From a checkpoint of a small transformer trained on Wikipedia: RMSNorm before each block, untied embeddings.
MLP neurons of a small language model. Each row is named by its layer, matrix (gate and up: input weights; down: output weights) and neuron, and shows model dimensions 64-159. Each number is 128 + 24 x the weight over its row's rms, rounded and kept within 0 to 255. A neuron's up and down rows have the sign that makes its largest values positive.
After each neuron's rows, "fires before" lists the tokens most often just after its 100 highest values on Wikipedia text that the model never trained on.

L5.gate346 [140 107 128 144 109 119 128  98 103 106 118 157 198 144 158 106 115 144 155 134 139 122  95 136 144 122 112 145 135 129 134  85 132 141 130 136 146 131 106 165 115 118 101  86 154 137 121 109 129 148 159 171 101  96 153 162 107 149 156 144 184 115  93 164 163 105 151 109 138 123  95 124 175 119 138 126 133 112 137 125  96 108 153 127 177 141 150 103  90 147 121 123 103  82 176 136]
L5.up346 [150 106 124 155 163 121 144 138  61  97 127 138  97 113  96 163  79 156 130 111 148 131 114 121 130 178 103 140 104  78 110 145 129 145 137 118 154 140 151 112 124 124 124 131  94 104 158 127 103  87 103 110 111 163 120  59 126  96  92 160 151 143 134 116 104 131 131 114 113  96 149 130 104  89 162 140 105 158 145 117 136  85  97 104 120 147 163 133 116 120 115 111 108 163  92 131]
L5.down346 [135 123  94  97  73 139 115 125 111 134 121 113 127 129 151 106 126 128 110 154 108 103 105 136 129 156 108 144 161 124 172  95 111  99 142 158 134 161 123 178 133 108 152  87 105 177 124 122  78 139 157 118 125  98 156  99 165 129 139 121  89 165 103 141 119 154 154 146 119 130  92 108 159 167 113 126 124  63 133  95 147 163 145 137 138 116 112 131 135 168 135 100 134 116 150 104]
fires before: "\n"

L12.gate268 [128 137  95 124 119 126 141 103 139 122 150  76 102 127 155 130 174 142 138 162 128 170 119 105 136 138  89 187 117 101  97 147 153 141 104 140 175 112 130 132 140  81 138 114 118  90 169 102 131  95 111 140 140 137 114 134 141 164 158 136  94 161 113 117 167 121 122 147  99 102 104 144 123  81 135 125 171 136 144 129  92 119 178  85 141  90 135 118 128 150 157 128 103 130 141 119]
L12.up268 [141  90  85 155 117 130 131 119 104 170 119 140 127 170 157 101 128 146 149 112 110 108 143  93 135 143 101 150 147 114 147 130 169 134  98 124 120  85 132 167 130 119 112 101 171 117 146  91 143  88 108 110 140 115 127 140 149 177 148  93 151 111 133 131 118 153  88 138 188  82 124 128 117 109 169 128 170 117 146 107 112 111 126 100 128  75 138 114 160 154 146 122 103 140 132 128]
L12.down268 [122 138 154 150 128 173 147  95  96 139 104 170 130 116 146 108 133 137 105 128 145 136 173 136 114  92 156 116 177 138 157 148 118 147  96 155 133 116 147 138 123 128 145 133 160 149 121 140 129  54 134 160 176 140 111 127  95 129 138 170 114 112 105 114 131 146 108 151 117 137  99  91 149 104 132 137 127 135 131 175 151 111 108 166 104 149 106 165 146 159 137 143 117 146 114 147]
fires before: "\n", " In", " The", " She", " He"

L10.gate396 [145 105 127 112 107  76  96  72 105 137 145 146 130 162  82 104 143 143 113 102  74 141 131 134 118  93 126 156 119 112 149 141 134 108 145 123 117 129 143 153 157 150 145  95 120 112 124 121 164 128 169 166  90 145 115 137  85 120 156 158 159 131  98  87 146 141 103 117  81 128 158  90 153 138 129 140 112 124 132 104  89 104 154 140 141 139 160 162 119 158 100 103 138 150 104 151]
L10.up396 [147 174 122 128  97 159 103  99 100 112 154 191 149 127 109 140 118 126 115 113 144 134 186 168 102 164 110 124 128  98 123 102  84 138 156 133 127 138 136 144 132 109  85 131 119 119 129 168 167 109 138 159 118 161  92 121 106 101 189 161  93 120 140 120 147 168 159 148 111 101 121 109 132 170 121 163 119  91 138 135 126 162 158 110 165 129 144 140 144 104 117  84  81 100 147 123]
L10.down396 [118 129 136 107 136 153 120 143 127 123 148 125 147 108 134 180  74  98 136 172 154 179 159 103 131 137 143 145 158 158 125 130 131 121 146 131  85 130 140 159 145 134 118 130 151 148  71 130 136  96 143 134 128 115 153 131 178 110 145 111 113 117 138 168 126 103 136 140 138 117 126 122  95 128 128 125 139 127 199 153 103 129 113 168 135 133 112  95 114  97 146 119  90 132 125  93]
fires before: " |", ":", ".", "ister", "\n", " –"

L15.gate48 [106 135 167 138 123 120 170  92 141 117 114 125 115 132 157 120 104 138 171 156 145 161 126 184  84 161  70 106 110  85 118 121 168 156 153 137 157 116 118 129 119  97 119 155 182 150 150 152 134 152 113 122 124 101 105 144 146 189 131 136 118 152 108 140 134 176 122 138 114 128 149  71 155 136 156 106 131 127 167 111 137 171 160  94 151 133 145 146 105 145 147  88 117 125 135 146]
L15.up48 [163 103  92 144 127 118 114 154 127 168 142 156  87 123 111 121  98 105 129 131 121 144 168  91 105 168 148 165 137 136 133 130 150 165 151 145 106 109 116 126 156  94 132 106 122 102 133 135 135 101 184 139 137 130 116 104 162 112 116 124 176 108 123 121 132 136 162 151  85 157 111 139 119 129 149  97 167 129 163 142 139 152 116 123 142 117  95 138 146 110 126 140 129 163 116 131]
L15.down48 [158 120 122 118  80 113 124 120 123 129 115 161 111 115 152 121 161 127 148 113 195 112 140 107 153 129 140 143 115 135 106 108 106 130  98 163 124 119 149 156  90  89 149 136 132  91 145 165 162 108 161 149 136 176 109 154 144 135 129 152 147 143 142 109 128 137 100 100 137 138 139  92 108  87 134 130 147  84 119 112 121  87 135 165 138 156  25 102 142 161 121 119 110 103  96 121]
fires before: "\n", " The", " It", " They"

L17.gate203 [150 126 126 194  75 103 125 116 146 139 130 110 125 155 141 132 121 137 158 165 157 102 115 139 150 148  65 152 110 109 142 163 146 116 131 143 137  76  89 122 129  78 144 105 121  68 183 122 113 119  83 138 107 125 113 114 117 121 123 158 168 140 149 121 153 159 129 120  97 122 133 117 156 133 148  89 136 127 132 136 146 131 172 126 179 102 122 105 138 148 118 124 118 108 108 144]
L17.up203 [126 149 134 155  98  98 152  71 114 138 167 108 127 168 172 136 125  86 136 187 149 126 152 129 134 125 104 161 155 103 173 149 180 163 100 134 105 115 111 111 138  88 135  98 165 102 144 153 101 125 161 121 131 182 156 126 124 104 122 129 151 111 133 134 149 177 138 123 116 144 119 126  85 121 131 100  98 126 137 124 165 172 150 154 115 118 129 123 143  97 117 100  92 121  99 125]
L17.down203 [153 101 112 155 133 128 133 132 154 118 119 193 136 117 164 161 161 117  93 138 171 155 134 130 129 148 137 115 116  90 149 154 136 211 112 159  74 150 170 146 117 126 109 148 132 133  77 120 143  91 153 123 146  79 126  94 151 106 171 107 129 136 116 126 117 137 131  95 131 161 121  93 131 101 128 134 138 124 118 122 171 125 141 147 164 137 106 127 121 129 171 121 136 150 132 133]
fires before: "\n", " The", " In"

L7.gate126 [113 104 138 172 119 115 145 137 159 104 121  62 101 110 111  98 113  89 151 201 145 193  99 102 134 126  91 120 125 108 135 156  96 131 115  86 127 119 142 104 142 111 136 117 183  95  99 108 129 122 146 158 138 164 134 123  89 139 151 145 137 123 144 152 125 131 140 110 112 164 122 142 113 115  98  75 115 131 109 110  87 140 105 160 113 149 125 119 156 125 147 180 136 153 111 135]
L7.up126 [112 149 121 139 163 126 167 118 137 132 115 119  99  90 109 124 149 147 141 153 148 178 130 110 150 124 126 101 126 126 168 136 138 119 109 126 180 125 111 129 166 115 107  98 168 127 122 107 126 131 134 111 130 124 129 137 125 164 146 158 169 125 159 143 105 127 154 131 113 161  95 112 159 132 129 101 159 154 176 167  75 112 100 100 170 155 111 131 156 105 157 147 111 117 166 135]
L7.down126 [116 136 152 154 149 113 109 135 160 138  92 107 155  96 138 154 131 108 143 154 121 166 122 137 145 102 125 129 134 103 200 173 145 137 104 149 175 103 146  96 125 115 141 112 180  76 136  72 138 104 139 139 145 127 107 133 158 111 141 138 163 149 185 173 127 142 162 134  94 160 125 133 119 112 121 106 125 121 143  83 119 109  88 150 120 127 107 144 125 151 156 142  87 104 120 126]
fires before: "\n", " |"

L7.gate224 [106 103 154 139 107 161 133 156  84  94 111 140 120 140  97 125 136 142 156 148 100 166 112 117 165 149 141  93 127 154 127 135  94 115 146 164 115 141 133 133 152 115 137 120 122 105  95 147 142 163 127 175 100 157 133 139 148 123 153 110 147 111 165 110  99 135 157 150  92 119  88 143 104 116 142 146 113 135 160 131 169  83 137 125  96  96 127  72 138 112 128 109 115 138 171 127]
L7.up224 [141 127 120 127 126 137 111  88  97 135 186 110 128 153 136 106 146 153 141 135 139 188 115 152 123 136 115 112  95 169 116 121 116  92 134 129 104 129 122 153 169 179 107 132 151 126 128 129 170 155 154 155 127 126 147 157 137 130 154 101 154 116 137  99 159 150 133 141 109 151 136 150 132 119 129 140 132 110 135  76 172 131 154 157 124 136 163 115 129 137 115 141 126  69 125  93]
L7.down224 [135 184 140 179 130 149 118 149 102 122 127 135 105 114 101 121 120 101 126 183 129 185 127 146 133 102  96 139 133 118 105 121  98 100 137 148 102 154 106 181 114 125 142 135 126 103  67 152 136 163 183 141 127 181 162 158  99 142 157  85  94 116 101 143 117 114 111 189 148 141 112 111 141 130 123 117 143 107 133 101 144 139  95 156  69 134 138  85 140 124 112 151 117 117 122 143]
fires before: " |", ".", " and", "–1"

L5.gate494 [119 147 134 119 110 103 152 107 138 143 133 146 147 132 149 123 131 102 117 112 144 163  73  81 130 119 112 148  88 124  98 127 112  96 127 137 100 134 119 122 169 157 133 163 107 121 105 124 154 155  76  89 115 130 121 145 143 112 128 117 134 113 116  89 127 122 125  99 127 122 109 122 121 124 160 132 103 125 173 122 136 169 124 127 156 170 132 105 116 147 137  67 152 109 128 127]
L5.up494 [111 107 153 130 150  90 140  92 114 141 109 128 122 148 135  94 123 158  98 173 167 163  87 121 110 114 119 112  99 111 111 139  99 130 136 127 111 141 136 114 167 141 116 152  96 169 129 154 135 131 146 117 138 135 159 113 111 103 184 161 121 136 136 139 117 139 167 157 155 125 159 141 135 125 148 126 129  98 139 116 149 137 101 136 158 136 116 114 108 165 185 105 160 109 141 205]
L5.down494 [107 142 135 143 165 163 131 138  90 109  98 159 151 115 165 138 135 144 118 101 144 147  89 127  94 100 128 113 147 104 146 112 107 128  81 125 153 102 145 170 118 137 104 163 130 126 104 171 177  99 140 150 142 141 146 133 123 150 142 132 104 151 171 126 130 122 148 150 114 164  89 112 132  99 178 124 124 145 139  97 147 121 124 140 125 152 151 124 117 172 157 148  97 108 123  91]
fires before: " |", ":", ".", "–202", "\n"

L9.gate36 [ 89 102 139 136 121 126 166  80 125 166 158 111 116 122  68 104 144 131 115 136 169 132 148 124 134  98 119 159 151 160 120 149  99 139 117 119 125 138 113 151 129 135 135 155 120 159 116 149  91 113 127  88 184 132 137  92 115 133 176 114 151 102 127 104  65 173 110 127  84 123  89 125 108 161 119 100 112  97 175 132 110 112 131  93  96 125 123 106 115 103 179 171 116 129 147 171]
L9.up36 [ 95 109 133 177 125 117 148 132 125 148 148 126 176 110 120  77 111 142 160 103 152 125 139  87 134 120 125 186 124 155 119 150  82 137 127 147 111  95 121 182 136 124 135 168 117 140 125 143 132 162 106 111 119 121  75 124 137 157 135 155 145 127 155 122 107 152  79 134 139 180 117 149 111 116 138 131 138  71 127 162 111 111 140 121  91 108 139 128  71 167 129 147 125 149 148 126]
L9.down36 [122 140 139 124 151 164 118 144 149 132  87 193 139 100 122 127 125  75 157 160 137  65 152 142 110 107 110 120 141 166 127 102 127 139 142 124 134  77 134 140 135 114 101 183 140 131 146 157 121 125 121 127 141 139 159  99 151 161 126 127 122 147 109 155 162 112 147 165 159 125 110 159 110 127 139 123 143 106 125 140 132 108 128 153  85 142 119 116 121 130 132 108 107 134 160  76]
fires before: " -", " |", "2", "5", " A", "^{"

L8.gate58 [146 119 137 131 158 137 146 110 123 131 183 133 116 127 121 130 111 108 123 131 110 117  95 160 138 135 108 127 111 123 153 149 125 139 153  87 122 127 120 132 104 110 138 135 122 111 109 155 164 127 126 113  96  91 117  73 151  84 116 115 122 177 114 143 110 119 154 111  88 137 120 116 119 116 137  72 153 174  93 128 114 134 133 127  95 101  78 101 117 125 179 127 119 180  94 150]
L8.up58 [125 102 117 152 150 148 146 107 171 112 106  61 139 104  89 113 120 170 111 129 124 122 167 112 120 162 149 100 123 114 138 137  89 156 105 100 116 160 142 127 158 112 107 114 131 135 118  92 132 126 173 126 191 110 140 142 146 143 143 138 161 131 131 113 126 146 147 101 133 111 134  91 128  94 132 110 118 104 154 152 107 124 116 161 146 138 153  93 138 130 150 144 113 133  83 116]
L8.down58 [165 150 145 155 161  62 150 146 129 158 139  77 109 124 135 201 173 145 145 105 130 115 161  94 118 107 146 114 116 111 119 116 150 142 145  74 124 100  98 127 118 119 119 137 174 107 141  77 151 135 112 117 106 151 106 154 167 174 102 119 139 150 166 127 164  84 138 130  86 127 104 103 130  96 167 118 110 153 138 135 112 130 131 107 105 135 135  99  95 132 110 153 106 113 131 150]
fires before: "\n", " |", " of", "),", "ic"

L12.gate318 [161 117 135 129  73 118 167 120  88 107 119 145 149 120 174 138 147 156 161 175 108  97 139 118 119 159  97 156 141 125 161 100 129 152 147 127 116  95 105  94 152 113 116 131 130 125 175 178 135 144 120 147 122 154 107 152 154 146 149 130 128 127 144  79 139 113  99  81 127 148 151 127 103 120 124 116 169 118 141 159 155 141  88 128 155 132 139 166 149  96 113 121 127 111 112 141]
L12.up318 [113 103  99 140  90 114 142 115  90 128 100 158 152 119 133 121 123 119 130 149 122 176 102  90 157 161 103 142 147 117 123  89 142 114 151 147 122 134  97 132 137 142 134  98 123 163 159 108 137  96 132 158 103 129 122 146 118  97 112 133 107 162 152 135 143 146 119 138  95 120 152  77  93 116 168 121 108 165 127 162 127 138 157  99 140 162 143 105 104 109 122 100 103 144 147 113]
L12.down318 [126 139 132 130 134 117 126 129 136 144 155 136 117 148 133 119 153 144 111 168 112 115 126 116  69 100 116 132 145 110 164 102 173 146 132 151 130 101 111 116 147 119 144 120 120 102 109 123 116 126 148 127 171 136 119 120 132 128 130 128 131 156 134 109 183  71 133 155 188 141 114 137 161 110 108 108 169 110 142 167 171 119 103 141  74 105  92 167 161 125 149 124 100 123 145 129]
fires before: "\n", " The", " In", " He", " This"

L13.gate218 [141  99 124 169  83 121 156 100 131 130 143 103 168 189 128 134 172 126  95 162 133 140 115 128  88 153  86 132 140  62 138 150 177 151 129 162 137 108 118 167 126  92 108  60 135 119 155 113 134 128 131 135 140 107 116 182 158 137 172 141 120 150 160 136 156 132  90 117  92 103 110 119 129 118 116 135 123 133 125 123 129 124 132 104 135 125 122 127 129  93 122 131 148 113 141 144]
L13.up218 [ 78 119  90 167  93 117 134 105 112 142 138 167 190 169 117 108 182 104 140 167 111 135 124 122 139 142 119 102 136  92 119 138 130 154  78 125 125  76 153 131 124 129 163  99 153 135 138 115 109 122 121 100  99 130 120 139 115 118 119 147 106 137 145  96 141 161 106 101 154  68 113  81 128 105 106 136 116 149 122  99 131 113 107 105 100 139  99 118 151 103 125 130 136 126 129 130]
L13.down218 [148 126 169 142 157  89 148 108 144  96 169 161  96  72  99 113 155 134 137 138 113 119 123 106 116 129 141 166 153 134 128 115 165 163 114 130 124  93 145 133 113 154 130 109 142 107 127 168  91 107 120  97 157 154 145  89  89 105 150 115 140 108 133 112 161 128 125 122 113 134 126  83 128  84 131 124 150 136 111 136 137 112 112 114 119 153 121 154 113 184  92 114 103 140 136 101]
fires before: "\n", " He", " The", " In"

L4.gate179 [152  99 122 132 123  68 140 162 138 108 106  93 121 124 144 115 143 121 135 100 109 103 128 142  93 135 109 175  76  79 132 154 117 105 116 142 141  86  78 180 103  81 123  74 127 104 117 147 111 133 122 131 114 144 112 129 144 132  96 125 135 129 147 141 153 135 114 142 151 131 104 121 161 165 110  95 169 113 138 172 136 136  96 147 110 138 147  91 141 107 131 140 140 166 130 157]
L4.up179 [130 113 122 143 117  85 133 120 131 132 153 153 163 157 132 143 124 109 176 116 142  94 119 175 127 144  90 131 134 100 166 174 134 154 116 145 163 135 112 140 102  80 164 128 131 123 143 106 117 110 115 129  99 131  90 102 142  99  84 150 160  86 110 117 115 114 107 123 135 128 170 149 118  91 140  93 135 123 135 121  94 123 128 157 128 155 156 155 122 132 127 110 131 125 123 144]
L4.down179 [177  93 129  87 116 135 106 128 132 155  98 148 157 121 131 142 128 136 152 166 113 120 123 106 147 121 117 129 106 138 149 163 122 138 105 109  97 165 138 122 149 113 131 126 132 136 110  88 125 103 143 158  97  82 152  86 115 137 146 185 106 121 116  96  88 170 137 130 146 151 123 120 122 103 104 132 131 156  83  88 111 175 151 105  92 135 154 161 133 145 126 114 126 123 139 107]
fires before: "\n"

L3.gate238 [120 109 106 115 169 143 115 107 117  77 149 110 158 135  96 118 148 122 152  94 142  88  96 135  81  94  99 141 131 147 148 161 140 133  76 147 122  95 145 153 151 142 111 115 126 127 136 143 111 157  92 133 169 132 146 121 142  99 125 137 166 129 129 118  84 111 139 176 146  82 125 144 156 140 140 102 181 135 116 130 106  91 122 119 151 126 141 132 110 110 144 152 135 131 117 143]
L3.up238 [127 144 118 156  84 118 146 131 143  80  94 156 112 131 153 137 137 124 115 127 129 139 125 115 130 102 104  87  74  96 152 143 114 147 143 119 121 149 102 138 152 103  85 141 117  90 138 133 140  86 103 111 124 178 112 118  95 121  99 198 142 121 127  87 141 107 142 138 142 125 130 142 104  99 143 107 112 122 115 141 145 109 100 143 106 166 146 156 108 154  85 135 113 145 147 185]
L3.down238 [135 132 170 127  95 141 150 134 162 172 103 140 156 101 163 133 117  83 123 133 100 120 122 133 111 119  94 106  94 157 141 134 126 148 140 118 131 130 150 116  99 103 148 100 150 121 107  83 145  98 162 170  87 157 102  99 124 157 115 134 114  87 136 117 128 132 125 147 134 168 123 144 114 106 172 105 122 121  78 140 118 184 115 122 103 130 112 145 139 174  91  95 143 127 151 131]
fires before: "\n"

L13.gate81 [119 140 126 144 134 142 134  94 136 127 122 113 146  77 150 136 114 118 135 167 172 121 103 134 159 126 151 127 142  97 131 129 117 178 127 159 125 127  92 181 152  69 173  83 161 155  93 141 138 112 145 140 124 157 106 129 121 141 120 122 204 116 208 137 121 109 133 132 137 120 147 153 130 113 141  70 104 147 145 119 134  96 148 148 141 108 104 141 148 122 131  96  87 124 123 103]
L13.up81 [ 73 114 107 145 124 100 138 113 136 111 117 126 139 123  98 132  84 198 113 127  89 120  89 138 123 157 132 152 129 107 120 167  93 156 126 106 103 124 143 142 121 140  99 108 117 140 111 140 122 111 132 100 119 125 203 118 129 136 143 156 109 168  85 101 105 148  93 137 119 153 152  88 133 115  93 113 155  69 137 160 152 129 118  92  77 123 138 154 120 136 165 101 115 114 138  87]
L13.down81 [136 137 122 144 126 115 131 147 148 109  94 161 113 141 138 112 122 147 131 140 173 158 163  99 113 140 144 129 110 125  78  86 102 142 106 149 110 109 126 119 145 117  89 108 131 154 120 136 158  89 125 106 127 109 173 127 141 141 115  89 120 164 151  92 111 167 196  95 114 140  58 115 141 149 119 111 125  97 152 148 151 115 120 169 101 126 142  88 134 107 138 107 129  81 165 124]
fires before: "\n", " been", " to", " in"

L12.gate44 [112  99 128  93 143 143 159  93 125 153 129  97 174 147 173 105 161 168 143 170 136 161 151 150 104 145 123 113 116 143 115 129 174 149 136 143 113 108 137 123 160 121 123  71 152 116 153 140 103 128 107 156 138 150 119 123 138 129 172 118 184 107 113 138 154 168 101 143 142 145 111 173 188 103 148 141 112  99 133 167 129 130 165  96 145 116 158 102 109 104 123  99 107 105 104 123]
L12.up44 [119 135 134 158 145 115 134  82 140 149 106  90 136 138 127 121 145 135 115 125  94 118 126 157 114 114 166  70 105 108 117 149 155 107 142 101 168 113 138  73 112 138 123 108  92  84 126 174  89 122 143 141  83 143 121  90 120 136 121 149 104 128 131 118 139 110 149 156 110 102 175 106 161 116 122 136 128 130 108 108 147 165 106 141 103  92 140 147 119 160 124  91  93 107  93 113]
L12.down44 [157 159 131 183 145 138 176 110 139 113 111 169 146 143 105 161 117 101 106 142 113 148 112 112 162 133 113 155 103  88 134  62 130 102  85 139 126 135 148 112 107 144  93 106 140 182 167 140 132 149 110  88 132  73 157 154 131 146  88 160  84 100 130 116 134 130 137 142 113 153 142  97 111 136 108 177 148 131  78 108 136 119 125 155 142  58 148 135 135 142 147 136  80 144 166 110]
fires before: "\n"

L12.gate131 [109 131 142 141 127 145 184 113  93 165 121  88 111 144  97 123  91 121 149 125 163 120 131 166 115  91 109 130 132 141 130 160 155 113 107 136 121 122 102 169 131 141 132 111 135 164 134 128 114 141 152 146 145 145 131 134 176  96 158  72 125 101 155 169 140 101  89 133  88 137 124 161 129 156 105 105 133 105 130 128 134 118 123 166 152 137 120 160 157 133 163 142 119 168 109 112]
L12.up131 [128 146 148 131 177 134 101 142 114 120 102  94 153 128 143  93 128 106 139 115 154 102 131 146 106 100  98 155 105  85 138 147 183 113 117 121  99 131 142 146 125  87 160  97 190 131 125 146  97 145 142 139 169 114  93 144 130 108 169 110 118 114 170 136 134 112 138 121 110 103 139 105 133 118 108 106 156  82 143 109 159 131 119 121 132 111 150 100 104 171 137 159 115 128 122 110]
L12.down131 [140 130 113 124 126 113 140 112 140 116 137 122 137 125 108 117 105 142 111 139 182 117 128 124  91 145 146 129 111 131  88 101 103 112  80 147 111 134 145 153 140 147 162 123  83 119 131 127 121 154 134 136  98 111 136 142 133 110 112 131 101 133 121 162 129  93 149 153 133 151 142 153 113 130 109 144 133 143 108 128 121  91 127 103 150  91 159 132 118 130 114 145 100 175  99 158]
fires before: " |", "6", "1", "N"

L11.gate309 [164 131  72 147  89 129 115 105 136 175 116 101 137 121 144  86 126 150 160 161 138 177  95 102 136 111  76 160 153 124 108 141 173 122 112 135 120 122 104 112 172 102 121 138 143  96 146 116 162 131 153 126 127 135 108 134 140 159 129 107 136 127 134 107 139 101 149 116 130 111 152 168 118 109 156 100 164 144 138 142 167 124 212 130 115 114 113 110 141 127 148 176  82  98 132 127]
L11.up309 [169 116  90 124 128 121 138 141 122 142 126 152 103 122 126 124 165 143 147 144 163 135 118 150 147 135  91 153 118 139 119 126 154 163 108 133 114 158 101 135 140 125 117 159 131 134 129 117 158 114 144 102 131 106 123 127 122 163 116 190 105 129  72  79 168 130 166 136 159  83 175 128 129  92 119 117 133 108 105 124 117  73 129  86 136 153 158 154 155 174 109 145 133 138 129 118]
L11.down309 [135 117 129 105 141 127 133 146  88 137 129 165 139 120 174 141 108 108  43 162 104  80 122 137 139 117 177 144 134 112 119 121 113 148 105 147 116 117 170 137 127 109 120 132  96 122 154 116 110 152 140 108 139 129 107 101 161 117 103 157 136 125 117 113 128 180  72 110 125 112 123 145 102 130  99 138 115  71 131 100 130 143 128 156 125 142  81 180 143 105 125 139 101 105  89 164]
fires before: "\n", " ", " 6", " 7", " 2"

L17.gate401 [125 120 135 129 127 106 155 123 108 131 147  89 117 108 141 113 160 106 163 133 148 156 121 102 115 100  98 121 111 116  89 135 140 166 148 140 142 138 129 172 154 122 133 115 131 133  98 124 139 129 135 116 175 144 141 138 136 133  89  79 162 109 144 141 125 103 122  85 124 161 118 154 121 111 107 111 143 128 126 113 108 103 133 108 147 135 129 113 161 104 139 159 167  97 146 137]
L17.up401 [100  84 145 158 117 142 132 157  98 129 173 126 108 132 149 127 127 163 141 126 106 132 163 142 143 106 132 181  99 134 144 128 111 138 139 174 140 117 133 121 117 115 136 124 106 143 131 146 156 142 144 114 122 110 145 118 133 154  92 131 126 147 114 120 103 137 126  98 103 140 104 113 125 108 119 125 136  88 127 116 120 167 108 137  60 115 117 137 119 129 131 163 156 137  79 104]
L17.down401 [175 125  89 102 138 109 114 139 135 162 146 108 158 122 116 109 117 169 126 119 126 133 143 152  81 162 121 152 166 136 104 105 103 129 119 108 114 137  84 130 130 180 173 156 125 123 171 142 181 168 128 135 122 135  95 138  76 166 124 161 123 140 103 154 108 100 160 159 110 129 160 113 165 163 131 158 135 128 150 156 150  78 130 155 121 164 101 122  98 128 140 114 141 137 128  89]
fires before: " |", "–0"

L4.gate90 [129 121 113 113 128 113 150  90  66 155 133 146 106 136 148 105 136 111 113 150 134 161  90 116 129 143 152 120 117 121 112 133 107 130 131 130  89  99 118 144 145 121 162  82 141  73 130 140 140 126 147 123 134 147 146 135 126 158 145 122 123 140 142 112 116 137 146 123 184 149  74 111 137 184 120 142 125 172 121 133 104  90 137 120 125 113 115  69  95 149 131  94 134 154 149 117]
L4.up90 [120 147 143 126 130 111 136 159 149 147 122 146 138  92 113 154 172 100 150 112 172 177 138  89 113 124 112 120 117 166 138 159 128 107 146  77 159 123 124 121 159 126  99 123 137  68 133  81 108 113 168 144  98 132 111 128 168 118 142  93 127 124  93 139 120 147 149 155 147 179 127  92 127 120 116 121 155  92 134  98 136 115 128 155 154 157 111 137 145 119 128 103  94 152 145 132]
L4.down90 [166 156 170 122 132 123 128 131 144 141 141 126  68 111 124 178 158 119  83 149 111 155 131  99  73 121 103 114 125 148 119 116 161 137 144 106 154 108 148 165 172  96 141 130 119  96 131 158  99 152 131 149 119 123  92 173 140 128 151 103 138 128 107 172 134 116 130 157 126 159 132 136 143 156 151 117  89  91 142  76  75 126 125 105 127 133 125 137 128 104 146 137 151 113 113 117]
fires before: " |", ":", "\n", " –", ".", "–19"

L8.gate1 [124 112 142 167 147  92 129 121  84 116 167 141 100 172 120 150 187 112  93 144 120 145  92 126 176 118 124 131 126 162 110 123 140 100 166 153 111 132 113 125 136 130 111 133 148 102 118 119 152 103 164 134 115 116 145 156 154 148  91 132 150 156 156 105 168 114  94 156 125 134  96 172  63 106 146 141 126 142 142 119 127 130 158  70 119 138 112 109 131 176 126 143 131 126 116 162]
L8.up1 [128 142 137 136 112 124 118 123 127 105 143 149 179 155 161 154 166 146 133 172 145 135  89 138 100 155 156 131 122 132  82 126 114 110 139  75 137 150 118 135 126 175  91 132  88 110 125 149 140 105 143 158 109 160 142 134 153 163 171 117 147 121 163 144 141 161 137 113 132 112 128 117 123 148  96 121 125 113 126  99 112 169 110 132 143 119 101 105 134  83 138 163 123 101 121 126]
L8.down1 [132 121 138 141 136 152 150 178 145  97 134 138 138 107 128 143 147 135 124 165 174 138 106  73 125 109 113 145 133 116  96 129  85 129 142 135 136 119 146 163 122 103 112  90 168 110  83 127 170 133 125 169 128  93 169 183 110 148 149  81 109 118 167 151 101 114 105 142 159 146  60 125 131 166 154 152 122 129 118  80 106 132 121 157 159 164 118 129 113 126 135 160 104 113  93 111]
fires before: " |", "."

L17.gate490 [181  83 127 121 108 143 134  77 162 113 134 159 126 124 137 137 134 140 180 127 120 105 115 143 133 113 123 137 105 159 140 135 132 108 140 124 108 174 164  89 121 140  96 149 105 113  87 138 166 146 149 128 158  99 109 123 152 154 144 137 123 136 140 129 126 103 120 114 120 177 124 106 141 107 126 132 104  72 133 121 144 105 122 161 116 136  97  96 145 107 116 133 180 141 112 153]
L17.up490 [203 134 195 152 131 131 126 153  96 124 130 144 117 105 124 130 150 102  77 105  67 147 138 128 104 122  95 140 164 120 103 133 156  89 126 122 104 157 163  96 100 137 131 117 136 135 125 133 112 122 101 139 109 128 110 102 156 128 115  91 134 131  94 130 108 144  94 106 131 129 111  81 132  70 125  90 117 120 167 147 158 112 111 115 142 181 111 134 140 144 124 160 139 101  90  78]
L17.down490 [114 121 126 155 153 141 131 130 122 136 105 118 171 121 131 129 142 176  85 151 117 134 106 131 105 120  92 110 108 121  97 136 133 129 168 124 154 115 147 169 115 117 133  88 105  95 139 104 160 143 137 167 167 146 151 145  53 143 111 143 153 132 120 112  85 147  87 170  92 144 151 111 133 108 132 127  74 110  99 160 147  89  89 126 165 113 137 163 104 144 137 152 146 144 158 137]
fires before: "\n", " |"